{
  "vocab_size": 16384,
  "rope_base": 10000.0,
  "init_std_up": 0.0317,
  "lr": 0.00122,
  "schedule": "wsd"
}
MLP neurons of a small language model. Each row is named by its layer, matrix (gate and up: input weights) and neuron, and shows model dimensions 96-223. Each number is 128 + 32 x the weight over its row's rms, rounded and kept within 0 to 255. A neuron's up and down rows have the sign that makes its largest values positive.
Before each neuron's rows, "fires in" lists the words (lower case) most often at its 100 highest values on Wikipedia text that the model never trained on. A number after a token or word is its count.

fires in: "was" 67, "were" 17, "is" 11
L6.gate314 [110 121 199 153 149  99 110 108  80 115 134  91 163  78 121 118 117 102  74 198 123 100 187 185 115  74 171  79 109 197  98 199 113 172 130 123  91 123 149 122  98 146 115  33 140 171  79 132 122 144 176  69 130 131 137 116 181  87 130 112 117 174  99 162 125 148 185 137 200 165 116 134  62 162  81 143 166  87 122 127 114  96 161 151 157  73  87 124 122 154 124 110 137 130 143 178  95 121 133 131 110 123 121 126 130 130 121 122 138 160 154 161 112 130 139 158 125  60 119 115  77 114 141 129 124 130 150 134]
L6.up314 [141 121 160 166 110 133 156 112 104 199 128 155 124 150  99  79 144 161 140 180 141 168 129 166 100 167 160  56 130 106 170 126 111  99 162  75 133  60  39 161  93  81 119 117  92 139 127 214 170 117 159 115 199 126 115 148 121 154  87 107 148 120 111  78 129 201 108 131 136 118 136 134 131 231 136 141 116 137 139 114 144 111  83 218 145  86  92 112 141 162 153 161 123 133 141 172 145 129  80 133 125 137 188 109 166 153 122 128 121 210  90 124 138 110 104 104 141 104 126  96 128 116 125 110 169 142 141 132]

fires in: "is" 46, "was" 45, "are" 4
L4.gate203 [151 172 171 165 145 113 132 135 163 119 106 120 140 137 151 155 191 126 106  87 134  98 123  92 171  87 144 124 181 134  97 168 102  88 137 128 112 177 185 100 141 160 119  90 100 165 119 112 133 131 161 121 127 184 168 150 190  88 138 109 124 132  81 153 147 154 101 129 144 132 130 148  93 150  84 146 197 126 175  92  96  72  83 126  58  82 136  89 123 142  69 143 150  95  98 147 139 127 129 133 172 145  96 143  99 116 142 129 136 105  40 148 111 112 111 100 141 137 164 143 110  72 132 134 144  77 100 121]
L4.up203 [123  89 166  89 121 132  30 187  87 171 209 123 138 163 148 143 153 157 164 145 157 129 159 127 113 120 108  91 140  68 153 206 151 160 126 111 138 132 199 135  67 112 121 124  91 158 128 189 163 161 124 167 167 111 104 153 169 141 114  99 145 129 117  94 127 153 113 162 118 107 183 184 119 143 105 124 135 171 151 119 146 133 154 169 153 101 178  91 115 153 128 146 158 128 189 197 126 134 121  92 140 152  98 137 165 150 120 112  75 179 135  86 141 106 160 123 175  88 123 122 111 177 118 152 136 159 171  42]

fires in: "and" 36, "of" 23, "nl" 15
L6.gate128 [128 113 123 177 178  90 102 112 183 137 143 144 132 131 137 168  88  88 196  85  56  80 150 182 147 101 197 101 105 121 155 153 152 127 122  78 170 139 159 162  67  86 165 150  80 130 108 127 127 138 112  61 103  97  97 174  82 138  99 183  94 149 140 167  97 109 208  53  84 126 121 196 144 151  91 169 142 143 116 156 129 157 175 142 172 151 100 173 113 189 122 145 115 105  89  74 112 128 132 113 114 156 112 139 136 190 140 150 130 165  78  74  67 147  45 137 120 128 123 113 143 134 150 125  67 128  73 150]
L6.up128 [169 142  98  69 119 101 122 122 123 188 125  93 165 131 123 120 159  73  81 131 113  89 152 108 129 126 172  68  57 140 127 114 175 100 168 108 122  94 164 101 150  73 120 111 152  79 107  70 166 116 163  68 133 144 173 133 117 141 114 122 142 107 152 124 131 134 123 139 155 118 171 120 145 183 131 147  88 111 153  89 108 155 119 166 173 183 179 158 157 140  87 123 149 144 110 102 155 111 161  68 101 138 146 165  91 147 129 149 143 173 124 135 136 114 142 150 108  82 109 136 130 137 153  90  78 118 123 103]

fires in: "of" 82, "three" 7
L4.gate487 [106 157 142  87 169  99 152 102 128 159 131 141 188 114 127 137 147 128 102 134 130 148 185 201 128 119  95 181 125 184 102 111 144 115 115 150 177  87 144 131 149 154 165 203 142 120 137 146  89 110  91 189 137  72 173 121  93  85 162 114 108  97  39 126 128 107 158 155 118 111  91  96  79 149  98 129 166  65 113  85 177 168 130 165 152  96  96  73 132 159 121 148 213 148 181 108 174 122 134 141 200 118 124 110  98 153 198  76 193 115 132 168 127  81 100 154 173  99 155 162 136 124  79  84  95  81 244 172]
L4.up487 [167 128  63  68 157 179 157 137 190 108 165 167 138 182 118 144 155 128 145  99  81  98 126 172 104 102 146  75 120 166  78 153 108 111 166 114 129 138 101 105 123 127 115 144 113 127 139 101 164 145 202 100 140  86 123 131  93  92  57 138 148 124 116  98 135  75 145 114 162 147 114 111 119 139 151 128  72 160  97  92 138 169 148 161  95  69  80 115 136 111  84 128 128 169 110 226 123 146 141 107  65 149 169  96  96 194  99 177 127 110 148 146 146 111  70 141  73 152  77 128 115 160 100 151  87 153 108  92]

fires in: "and" 96
L14.gate134 [171 112  55 141 150 159 131 152 103  97  97 213  72 124  78 168  68 133  97 148 136  84 127 116 104 115 101 134 211 149 161 170 116 109  98 116 150 108 128 194 151  90 154 102 119 149 158 112 142 130 120 146 132  98 184 175 111 139 126 150 115 145 101 158 135 106 144 127 215  97 142  96 131 111 112 126 158 177 126 141 153 101 147 177 159  66  99 112 151 163 128 132 112 178  59 128 167 105 145 127 146 127 180 100 105 124 114 128 107 174 134 122 163 112 100 182 163 182  54 144 107 171 140  82 118 145 146  53]
L14.up134 [157 129  88 125  87 151 165 210 140 133 129 109 155  91 180 147 109 116 145 111  58 114 127 101 170 139 127 112 121 188 192 153 117 133 120 102 109 127 146 161 105 114 153 100 164 129  77 114 179 122 198  84 104 147 135 106 129  86  89  72 167 132  95 111  94 117 167 123 101  79 170 157 101  79 111  72 167 104 173 113 130 216 167  79 122 119 122 122 153 110 172 127  95 131 120  81  85 113 137  96 184 161 106 130 181 113  78 104 142 141  96 141  96 105 112 140 137 140 159 165 130  50 182 140  65 165  68 117]

fires in: "in" 87, "of" 6
L12.gate493 [141 170 157  85 117  85 176  82  60 120 116 125  83 121 158 135 140 174 105 106 131 137 183 179 141  90 138 174 145  91 167 140 213 187 128 160  80 131 130 145 156 159 117 150 158 156  43 120 131  54 187 145 173 125 147 171 129 142  39 149 134 134 147 134 142 123 106 107 101 184 127 173  78 144 113 109 174 142 124 138 149 124 108 177 113 165  40 138 132 166 129 106 114 140 124  91 148  84 133 130 153 143 133 142 102 185 108 130 161 103 146 124 154  94 106  59 120  94 124 109 114 117 150 116 102 176 135  97]
L12.up493 [ 70 166  85 108  98 130 166 132 150 115 180 203 131 160  75 184 204 148 130  91 137 101 117 153 181 166 135 123 147 203 100 192 142 105 130 118 128 121 159 156  77 193  80 143 119 138 126 116 127 126 121 123 124 128 110 128  87 105 156 138 108  98 142 116 105 150  91 144 151 195 127 140 145  70 160 107 133 168 106  93  95 124 111 167 152  52  93  76 113 155 128 117 145 185 234 152  93 142 133 138 147 111 132  75 162 150 112 148  62 148 131 157 139 138 130 125  83  79 125  91 120 138 161 147 155 151 141  95]

fires in: "and" 99
L4.gate441 [166  96  86 139 190 174 143 110 128 115 147 160  72 167 123 141 125 143 116 147 145 133 109 126 131 167 125 139 132 132  66 116 140 111 219  91 121 102 159 154 126 142 138 132 136 207  82 105 107 126  91 121 165 148 152 134  77 117 123 152 108 135 104 146 145 160 188 132  90 133  94 163  96 135 127 130 140  82 118 161 136 137 126 114 196 129 162 136 121 129 160 116 129 126 149  74 130  84 147 132 112 130 179 130 149 135 126 181 111 207 115 107 125 155 171 136 183 151  82 167 161 110 121 182 122 132 153 113]
L4.up441 [141  52 124 188 128 143 130 171 117 183 107  43 110  64  95 101 194 130 151 153 120 157 116 123 116  89 166 111 133 181 106 144  91 117 119 122 176 128  74  73  86 114 169  42 163 122 114 104 136  83 161 123 157 127  92  97  87 176 127 174  99 148 167  71  65 150  91 104 143 108 164 167 122 191 107 131  90  79 101 138 154 152  80 180 127 103 176 147  93 104 124 121 132 118  83 142 154 116 100 135 152 130 134 160 159  94 109 147 115 120  91 151 172 164 165 167 114  94 127 113 104 123 108 126  82 198  70 149]

fires in: "to" 83, "not" 12
L10.gate555 [112 196 106  43 131  69 125 132 119 126 103 150 156 185 129 140 156 123 156  85  68  68 138  55 105 110 104 126 147 113 134 127 109 154 146 180 117  88 155 160  82 165 117 157 111 102  94  94 144 129 167  99  86 159 118 158 173 102 100 142 172 101 171 144 140 106 181 154  99 145 120 151 158 143  93 118 146 155 146  80 149 144 135 149  95 125 114 127 124 119 145 160 173 155 183 123 141 128 180 189 140 176 137 131 134 123 152 148 123 128 124  85 114 148 139 160 111 106 114 125 133 102 153 179 152 114  84 116]
L10.up555 [166 117  70 186 198 118  96 101  60 155 139 139  86 114  99 115 178 108 164 119 144 141  66 100 163 114 155 140 123 157 141 138 166 127 182  96 219 111 116  78 127 183 171 204 151 148 112 118 137 148 103 170 133 104 148  85 151 118 125 171 102 164 140 130 116 102 103 150 206 105 132 203 101  93 162 134 138 121 127 151 171 137 119 117 118 119 121 159 136 105 169 169 132 162 142 174 108 139 116 145 183 145 200 126 124 137  84 146  69 169  84 120 203 133 142 123  88  98 149 145  88 145 106 141 126  58 118 167]

fires in: "many" 24, "three" 19, "several" 11, "two" 9, "mostly" 5, "most" 4
L2.gate214 [121 133 119 135 119 168 134 112 181 145 145 194 164 130 127  83 120 112 106 144 118 160 109 111 163  87 109 111 126  76 114 124 106 123 114 103 102 118 158 123 122 111  95  90 119 155 178 172 144 137 122 208 110 160  88 128 131  92  91 148  77 113 144 145 146 111 143  63  91 111  98  60 167 140 149 123  99 117  87 184  51 118 131  74 131  83 111 146 132 159 131 168  59 122 129 132 163 102 166 136 109 121 162  85 124 118 180 136 151 170  97 106 160 214  74 109 166 201 181 109  60 121  66 127 117 122 115  97]
L2.up214 [173 108  88 183 111 127 118 157 195  61 130 120 109 107 120 124 112 119 114  98 104 136 130  86 142  97 132  89 164 150 116 145  99 147 140 147 132 157 111 150  97 148 124 151 119 112  91 110 100 144 147 141  88 175 179 143  47  80 107 170 159 140 118  78 130 128  87 118 176 130 179 149  82 150 115 170 147 164 118 138 138  58 151  97 142 119 116 112 103 119 114  93 151 117 152 128 135 134 125 125 195 161 157 164 153 140 162 212 148 132  97  84 177 149 143 153  70 119 132 158 144 126 129 117 150 177 176 106]

fires in: "film" 24, "films" 10, "episode" 9, "movie" 9, "actor" 7
L2.gate69 [ 89 124 125 163 103  81 140 145 140  58 146 102 111 147 157 138 120 104 120 123  98 115  91 102 110  89 117 137 165 110  97 125 162 162  86 122 153 138 110 167  93 135 135 112  81  97 102 160 160 167 112 115 143 159  81 115 147 155 142 185 113 144 111 172 103 106 125 125 111 210 105 167 109 113  89 160 132  64 156 128 122 140 177 195 137 112  96 136 100 126 108 109 176 143 119 109 155 134  82 125 102 111  98 115 147 132 154 162  74 154 134 162 120 142 103 158 181 123 131 208 100  89 146  63 125  54 125 100]
L2.up69 [139 136 136 165  84 116 127 107  76 120 194  50 121 110 156 110  89 165 127 112 124 114  95 134  91 180 116 151 160 125  68  99 216 109  84 101 137 106 100 154 156 157 118  88 125 130 105 178 149 161 114  92 133 159 156 127 187 128 200 204 130 126  96  92 135 113 153  90 103 164 129 151 134  69 125 128 157 113 122 133  89 138 169 193 158 144 132 103 141 131 115 104 114 122  62 119 139 160  69  59 115  97 107 133 145  76 134 140 144 159 170 166  69  84 139 104 146 130 118 172  92 132 115 135  90 103 129  97]

fires in: "on" 83, "of" 6
L11.gate244 [181  74 150  79 140 105 146 180 111 124 162  60 133 158 100  83 107 137 117 123 107  67 159 182 202 161 129 156 134 125 121 147 163 141  61 139 192 155 123 160 192 107 140 104 115 161 136 164 126  86 115  99 122 128 160 101  71 114 102 121 139 137 111 120 128 108 148 123  72 122 118 142 123  59 117 156 119  90 149 138  96 156  70 114 119  79 119 137 114 119  78 150  80 185 132 100 109 137 132 103 167 124 107 156 153 124 185  78 148 120 174 116  94 110 176 116  98 104 101 129 118  58  75  91 110 165  77 109]
L11.up244 [161 190 195 126 129 123 199 104 162 161 102  79 135 133 120 101 136 144  98 111  76 137 128 100 112 146 126 113 186 104  67  81 137  96 126  98  59 115 138 175  97 116 144  93 141 118  97 146 173 127 147 170 119 117 143 165 124 113 147 183 134 144 161 118  92 193 138 155 159 183 153  93 141 134 107 137 139 162 128  97 166 127 136  76 151 132 172  83 132 184 139  82 139 136 179 139 194  51 149 186 112 113 126 170 167 143 146  71 120 165 126 154 128  53  94 165 184 161  86 112 109 127 191 126 124 119 130 132]

fires in: "tv" 13, "radio" 11, "television" 8, "film" 7, "series" 6, "episode" 5
L12.gate277 [109 107  99 124 174 122 159 110 115 149 151 107 145 142  93 127 124 108 113  69 142 124 169 134 126  61  86 117 140 123  57 159 155  73  99 160 163 109  86  83 101 116 136 155 140 121  85 156 160 162 144 195 122  92  94 107 134 107 174 141 110 123 145 108 173 136  65 100 152 122 129 161 129 103 141 154 114  60 143 119  96 146 162 219 158 130  98 155 150  99  92 111 173 146 120  87 164 130 177  97 193 159 109 130 131 122  83 136  84 110 137 132 158 156 162  99 111 127 143 157 130  80 129  92 139 118 162 112]
L12.up277 [141 149 113 116 166  85 139 209 143 148 133 118 146 112 166  81 181 163 137  83 141 153 105 176 160 125 110 171 164 136 129 146 185  71  98  93 137 169  95 103 119 131 100  60 108 120 104 118 171 133 114 120 124 159 160 110 111 103 118 108 105 103 144  70 140  77 125 110 130 134 149  92 109  79 130  79 203 168  93 135 100 105 120 127 188 104 151 160  93  96 159 135  99 134 213 127 116  92 142  93 142 140  99 103 110 128 104 152 145 159  97 118  70 169 147 138 117  88 137 146  94 112 114 122 120 130 191  60]

fires in: "not" 71, "first" 6, "united" 6, "soon" 5, "unable" 4
L2.gate577 [127 106 180 172 161  73  61 130 131 158 155 116 154 164 145 129 140  49  99 117 122  77 140 132 173  95 137 124 112 123  99 183 104 140 105  43 118 116 148  53 107 120 175 104 105 146 108  94 184 139 160  80 112 177 149 102 135  68  85  70 159 159  71 198 106 117 168 105 135 162 142 165  65 108 162 136 162 141 125  77 162  90 101 181 134  60 130 130 112 126 141 144 172 148 116 147  93  92 112 167 172 151 120 127 173 163 196 162 101 119 150 130  67  84 125  88 129 104 126 124 117 123 117 151 100 109 136 127]
L2.up577 [143  94 176 188 194 143  72  48 139 137 189 116 156 129 163 134 132  87 128 146 208 127 112  71 161 147 119 149  94  88  98  98 167  96 133  97 138 101  87 102 116 140 161 107 140 184 153 110 184 171 161 150 145 140 123  70 172 120 148  93 120 144 112 156 164 119 169  79 124  79 153 128  67 100 200  86 136 155  99 106 149 150 144  96 184 119 192 145 136 157 119 129 122 153 136 176  78 148 102 164 136  71 189  98 203 136 165 147  78 155 114  87 140 145 128 111 115 110 128 108 143 132  72 183 109 127 161 112]

fires in: "of" 84, "first" 6
L4.gate543 [148 116 107 136 105  92 143 105 115 186 130 144 140 150 160 170 152 167  84 133  32 100 155 148 144  99 163  75 116 158  93 101 187 142 139 128 176 102 131 161  99 130 127 203 147 105  78 121 112  57 147 130 105 141 131 149  54 105 144 107 124 131  97  99 130  70 140 106  86 152 121 118  53 172  53 101 125 132 125 129 147 191 172 152 113 108  66 148 108 186  94 127 100  75 167 156 123 115 184 137 124 128 154 126  80 181 164  80 143  92  99 160  92 151  80 173 131 108 125 142  95 112 142  76  86 149 117 114]
L4.up543 [140 101 112  64 109 132 165 143 133 128 117 135 116 136 171 149 112 106 158 130 144 101 148  69 108 159 109 111 122  86  85 119  91  92  77  72 121 125  59 121 145 110 145 157 122 148 106 153 162 150 141  94 142  83  96 103  73 156  57  46 135  65 107 109  90 158 101  96 173 134 169 102 133 112 118 139 170 164  71 159 114 126  96 144 153 109 135  85 126 122  95 161 158 196 154 128 164  95 133 160 143 150 134  98 141 160 164 106 111 142 109 115 123 151 136 136 145 104  86 141 145  89 156 146 133 166 146 135]

fires in: "of" 46, "during" 27, "throughout" 5, "within" 4, "years" 4
L9.gate322 [146 141 139  93 162 156 186 149 148 167  80 134 103 155 100 108 133 117 170 105  99 133 212 140 181 114 136 118  92 186 185 130 107 108  41 102 121 122 123 152 114  97 126 134 123  89 126 133 106  93 137 141 124 119 158 135  82 184 139  87 146 104  79 189  61 143 141 114  83 162 115 131 122 212 116 145 170 141  96 128  92  94 114 143 173 155 120  91 159 104 110 121 120 178  82 113 190  88 156 120 116 129 121 143 130 131 135 117 175 145 140 183 130 127 164 102  79 126 115 139 146  76 107  98 159 103 137 233]
L9.up322 [124 114  59 100 138 122  67  84 144 106  95 164 133 123 145 147 124 104  89 123  88 133  92 165 111 131 128  99  98 122  96 154 105 103 160 120 154 155 110  97  73 140 151 104 125  99 132 150 130 146 153 153 133 175  91 106 105 156 126 135 172 106 144 134 136 109 103 152 126 143 104 150 159 132 156 212  80 126 119 116 128  92 123 108 104 120 122  67 146 165 115 131 131 114 143  97 104 155 143 162 100 119 134 155 133 117 145 110  67 138 172  74 136 132 129 168 159 207  68 143 172 115 128 199 138 158  91 188]

fires in: "for" 13, "began" 12, "started" 11, "of" 10, "after" 9, "and" 6
L13.gate420 [102 166 169 108 107 113 175 168  49  58  93 149 121 139  84  70 120 136  91 126 178 157 117 133 153 135 116 166 114 100 104 184 219 162 149  86 109  96 134 166 102 136 152 103 125  96 136 116 173 160 158 113 127 161 126 165 157 115 121 166 129  44  54 172 148 145 114 130 125 151 159 115 184 136 103 128 167 184 113  88 154 174  97 113 115  91 110 110 133 145 126 108 129 132 173 131 124  77 142  82  83  73 168 135 140 113 107 117  95 153 166 178 115  96 145 175 160  68 102 100  96 132  51  79 120 114 142 144]
L13.up420 [134 104 189 172  95  83  92 118 111 140 182 175 147 185 102 114 196 134  65  85 128  99 125 100 180  76 113 138 139  77 144 127 125 154 123 170 154  93 130 166 137  95 135  97 110  85 103  81 111 119 124  93 106  69 105 140 166 153  92 180 103  95  94 135 223 121 107 142 153  91 181 164 104 145 113  86 155 161 114 114 159 121 166 148 199  61 157  95  95 160 118 194 115 138 174 163 125  77 145 105 144 125  80 117 182 112 170  86  88 145 122 132 110  95 106 136 129 133 111  79 115 131  77 174 116 111 141 155]

fires in: "of" 24, "in" 18, "on" 10, "films" 8, "film" 7
L10.gate12 [122  93 148  95 184  93  85 132 110 136 109 104 163  95 142 147 126 153 130 155 143  96 112 144  73  83 143 165 151 117 107 135 133 164  84 140  98 117 108 157 122 133 164 115 124 107 120 105 163  99 139 136 102  99 177 151 110 108  28 115 119  82  99 109 111 123 187 113 132 168 134 183 147 100 114 161 113 110 118 108 170 145 125 114 127 103  86  89 151 108 132 149 105 126 118  90 141 114 140 134 160 110 134 149  93  62 203 187 167 116 137 203 152  95 170 137 115 105  43 191 109 122 135 149  87 106  96 136]
L10.up12 [ 99 181  66  69 134 122 102 116 122 106 147 112 161  89 161 157  89 131 114 120  69 109 121 129 151 116 111 123 154 172 133 108 132 108 107 156  90  96 118 152 123  86 152  95  67 149 127 122 118  78 178 147 167 106 105  90 156 138 113 103 140  83 110 117 143 102 129  94 134 121 132 161 138 142 107 119 127 155 118  99 128 110  72  79 136 126 151  56 121 112 144 120  85  97 162 232 146 144 207 115 125 100 114 161 142 106 118 133  66 131 155 174 130 184 135 117 142 126  99 126 161 146 145 139 159 124 174 135]

fires in: "of" 33, "including" 13, "below" 6, "to" 5
L4.gate147 [135 119 137  81 174 114  84 160 128 133  99 157 140 153  77  84 132 157 139 144 118 171 139 118 127 111 146 146 140  66  64 122 138 129 133 163  91  96 153  95 155  74 111 153 188 105 176 135  97 169 164 139  97 162 153 143 126 135 150 119 112 157 133 137 135 143  97 113 129 112 160  98 149 153 114 193  95 148 142 163 149 155 161 153 191 146 114  86 113 159 122 132 102 140 136  89 119 127 171  57 152 109 131 102  99 122 130 118 184  88 130 245 130 123 188 125 131 173  87 147  74 140 131 117  99 130 112 193]
L4.up147 [138  75 136 154 175 112 119 201  86  62 123 154  74 127 124 113 122 104 171 138 138 117  91  73 153 124 129 126  99 152 107 187 145 109 183 109  91 163 125 217 194 133 118  88 172  83 118 127  61 149 112 147 114 135 190 152 163  58  41 139 235  85  93  95 136 165 126 118 212 109  68 165 195  93 112 121  57 148 131 186 171 113 127  85 135 141  89 103 117 168 136 107 127  98 162 170 137 102 154 176 120  88 114 128 208 131 119  65 139 137 155 119 198 117 146 151 120 158 146 117 119 135  94  96 117 141  82 136]

fires in: "of" 72, "praha" 5, "bef" 4
L6.gate353 [148  94 132  98 152 130 177 148 126 123 128 107 179 154 118  84 135 171 220 138 170  90 171 113 138 133 143 113 122 171 133 131 115 179 122 155  37  88 117 158 190 121 125 107 113 108 137 105  96 111 118 102 147 184 150 145 148 122 227 157 122  87 122 140 147 145 146 144  99 112 100 123 187 139 101 125 123 151 106 146  99 162 121 185 152 172 160  81 142 129 121 227 151 109 114 150 178 109 137 142 124 148 121 162 112 184 115 141 203 148 118 172 138 136 142 198 165 111 145 126  79 127  86 131 143 137  73 147]
L6.up353 [153 120 158 164 156 108 109 155  98 168 184 135 186  61 135 108 137 168 131  93 112 137  82 160 217 121 154 147 137 180 118 128 142 124 130 108 107 162  89 125 175 151 105  95  92  95 149  75 110 127 138  88 123 131 165 157 127 120 168 181 160 133 142 131 142 140 116 114 129 129 123 149 102 145 162 136 129 120 119 138 135 114 129 153 165 112 139 177 138  85  66 126  66  99 133 158 130 162  86 104 162 101 121 149 172 104 165 195 158 161 149 162  50 144 163 157 112 136  90 128 102 129 136  64 143 141  80 184]

fires in: "before" 16, "began" 14, "started" 11, "after" 10, "in" 8, "by" 6
L14.gate425 [ 58 151 120  68 109 103 187 160  67 150 169 144 109 146  69  92 155 147 136  70 142  82 138 110 167 103 138 128  74  81 130 160 147 173 126 166 159  81 189 140  76 102  89 112 159  76 173 140 132 152 139  97 103  94  63 141 111 125 110 193 118 102 105 111  24 127 150 151 155 106 166 156 152 134 119 142 115 129  99  66 160 131 136 109 158  97 105 117 142 111 163  92 134 118 128 166 172 124 144 135 106  93 123 111 138 135  91 120 133  90 132 125  90  77 117 122  89 121 166  91 101 134  93 117 149 127 133 149]
L14.up425 [182 111 143 156 112 136  94 147 140  80 166 141 100 155 112 117 150 163  57 141 126 154 153  77 169 114  97 178  78 128 141 140 118 204 130 168 150 120 162 142  79 148  55 112 165  94 128  85  97 166 159 111 104  97 194 144 144 128  90 180 138  98 101 193 108 152 179 166 124  97 124 151 125 133 186 169 110 178 133  80 143 154 180 117 136  43 125 131 155 114 115 129 117 172 128 149  87 103 203 135 156  75 113 163 117 107  91 170 122 157 154 128  94  94 143 111  95 118  94 117 108 141 140 146 127 123 101 137]

fires in: "of" 85
L4.gate368 [ 83 135 114  87 134  76 187 129 125 123 135 107 153 123  99 121 124  94 136 147 114 136 159  83  87 140 148 172 122 195 196 121 102  88 135 161 161  76 189 151 163 138 134 142 197 110 118 165 136 139 121  80 124  60 164 156 130 166 130  96 108  88 183 117 152 153 137 157 151 122 175 118 100 150  89 116 186 144 225 189 195 163 119 189 130 167  92  52 186 151 127 144 149 166  99  88 104 137 143 104 128 123  75 131 157 166 177 145 150  91 178 125 128 100 123 135 168 133  84 157 144 109 108 119 121  99 169 104]
L4.up368 [ 96 184 153  94 190 115 135 167 131 121  94 106  96 181 129  79 123  87 143 180 107  53 128 173 145 110 102 137 103 144 134 162 124  87 106  78 143 117 144  98 124 114  54 136 167  94 163  96 140 185 145  98 109 121 184 133 149 121 199 131 139 105 164 153 145 103 130 154 110 133 127 180 120  82 102 139 109 163  74 186 117  80 137 138 142 148 108 153 116 103 143 157 122  95  94 168 136 139 125 140 123 104 134 171 118 123 104 169 173 129 162 110 189 103  66  80 163 111 131 167 143  89 167 127 128 117  94  67]

fires in: "can" 33, "would" 25, "could" 13, "to" 11, "may" 6
L7.gate139 [104 151 101 113 158 101 118 110 138 145 108  96 143 127 117 184 163 133  90 126 126 106 150 158 255  91 141 151 116 111  70 155  97 149 136 157 131 125 181 120 150 124 128 138 175 122 116 125 128 154 100 111  92 108 112 143 197 105 147 113  91 105 100  95 134 134 156 154  76  98 120 173  87 166 130 161  88 164 139 139 146 127 133 100 156  65 118 153 115  86  91 162 166 123 168  86 125 109 166 119 104  98 103 181 151 110  88 116 124 152 129  98 111 124 138 171 182 174 155 129  82 135 184  87 144 146 127 157]
L7.up139 [132  53  73 188 212  78 111 126 121 122 138 136  91 132 134  60 172 107 102 129 119  79  70  99  95  47 117 147 103 146 137  77 135 149  98 110 132 157 121 102  60 149 219 191 127 153  96  87 133 135 112 133 124  69 155 124 139 114  93 174 143  95 132  72 138 116  59 122  82 134  94  86 100 169 139 109 161 124 137 138 169 152  89 135 185 127 119  85 115  93 160 139 141 147 176 133 119 166  79 183 145 149 124 123 138 109 154 133  51 161 142 119 107 143  64 129 137 182 142 173 104 132 139 155 168 139  94 127]

fires in: "since" 25, "before" 18, "after" 10, "the" 9, "to" 8, "during" 7
L10.gate411 [ 93 146  90  66  96 141 163 112 125  60 106 128 123 128  98 114 130 157 140 149 134 127 109  81  79 114 119 104 127 150  79 179  91 119 110 158 110 154 121 148  91  83 106 109 123 131  83 153 190 165  85 157  92 145 144 144 145 152  83  77  86 100 147 134 113 123 168 165 138 163 141 148  84 128  79 143 128 165 109 150 155 171 180 101 147 126 121 104 110 157 198 147  93 125 128  91   0 115  96 125 110 118 114 140 148 134  91 201 107 132 102 189 155 126  99 124  96 165 134 131 151 104 137  88 143 108 149 103]
L10.up411 [ 94  72 180 148 153 134 130 147 154 115 130 145 126 112 135 121 153 151 127 120 153  74  99  82 144  47 105 130 119  81  99  92 157 141  98  90 130 155 178 112 146 149  97 130  75 171 126  64 101 139 185 134 203 149 181 171 178 142 118 151 177 127 126 111 143 102 154 127  77 109 139 166 104 107 137  95 133  97 182  68 146 173 180 164 233 119 126 145 169 151 168 140 147 191 140 111 136 121 160 201 166  98 121 131 112 194 139 125  61 196 196  99 140  60 101  63 144 174 131  94 182 169 151 166 133 129  96 137]

fires in: "in" 45, "of" 10, "moderate" 5
L13.gate330 [153 129  96 107  96  92 176 112 138 141 146 135 100 101 107 173 187 156 150 112 107  68 123 114 128 145 123 195 106 115 125  87  89 144  98 191  86 124 160  96 109 171 158  79 133 119  56  92 122 154 152 106 105 128 107  74 135  96  88 140 137 145 129 143 111  69 117 166 112 137 151 140 143 120  89 138 141 167 120  29  55 110 134 129  97 181 121  92 100 105  74 171  90 123 120 165 131 170 167 134  98 148 114 130 101 135  83 154 184 124 127  91 194 155 144 143 116 132 154  63 172 134  99 137 136 176  94 117]
L13.up330 [136 156 125 114 123 132 133 152 128 129 130 147 124  55  95 130 117 144 155  87 152 115 145  71 165 145  84 118 189 100 166 133 113 129 218 127 183 120  77 160 107 147 182 125 113  81 102 127 145 169 108 149 113 127 126 146 131 133 146 170 124  99 137  87 117 173 142 106  49  96  78 166 132  90 137 180 151 138 112 156 143 122 143  94 163  91 122 174  94 122  91 153  94 157 137 130 153 113 129 108 140  94 136  42  99 110 116  91 147 112 113 149 176 117 167 106 108 134 195  91 117 121 147  93 150 140  94 156]

fires in: "at" 63, "from" 15, "to" 6, "of" 4
L14.gate371 [126 100 181 138  75 169 150 112  85 112 125 157  55 152 128  52  94  97  71 177 164 167  84 141 190 103 101 138  96 150 133 113  99 197  88 190  98 103 156 162 132 114 114 100  89 114  89 112 122 110 161  87 141 101 127 178 126 112 181 108 178 113 119 140 163 106 186 139 111  87 165 157 141 196 175 128 171 202 126 158 141 109 121 116 109 146 183  86 123 147  98 185  94 126 170 102  81 147 126  97 132  93  88  75 204 175 115 134 122 138 117 122 162  71 102 119 149 146 145 112 143 163 111  44 187 141 115 141]
L14.up371 [140 154 134 158 109 177 204  86 137 146 113 105 169  93 115 122  78 185  83 185  96 119  91 181 152 113 134 119  85 178 115 106 135 170  90 157 197 103 140 132 135 137 104 159  58 128  90 190 135  70  98  97 133 106 144 167 116 130 122 143 144  97 145 150 127  85 177 134 136 166 137 114 186 145 156 126 144 109 138 134 127 121 128 122 152 170 112  99 158 127  64 162 120  91 112  97  87 108 144 196 131 107 119 156 123 101 140 172 170 111 126 183 141 159  52  85 100 101  69 112 142  97 148  63 154  94 123 121]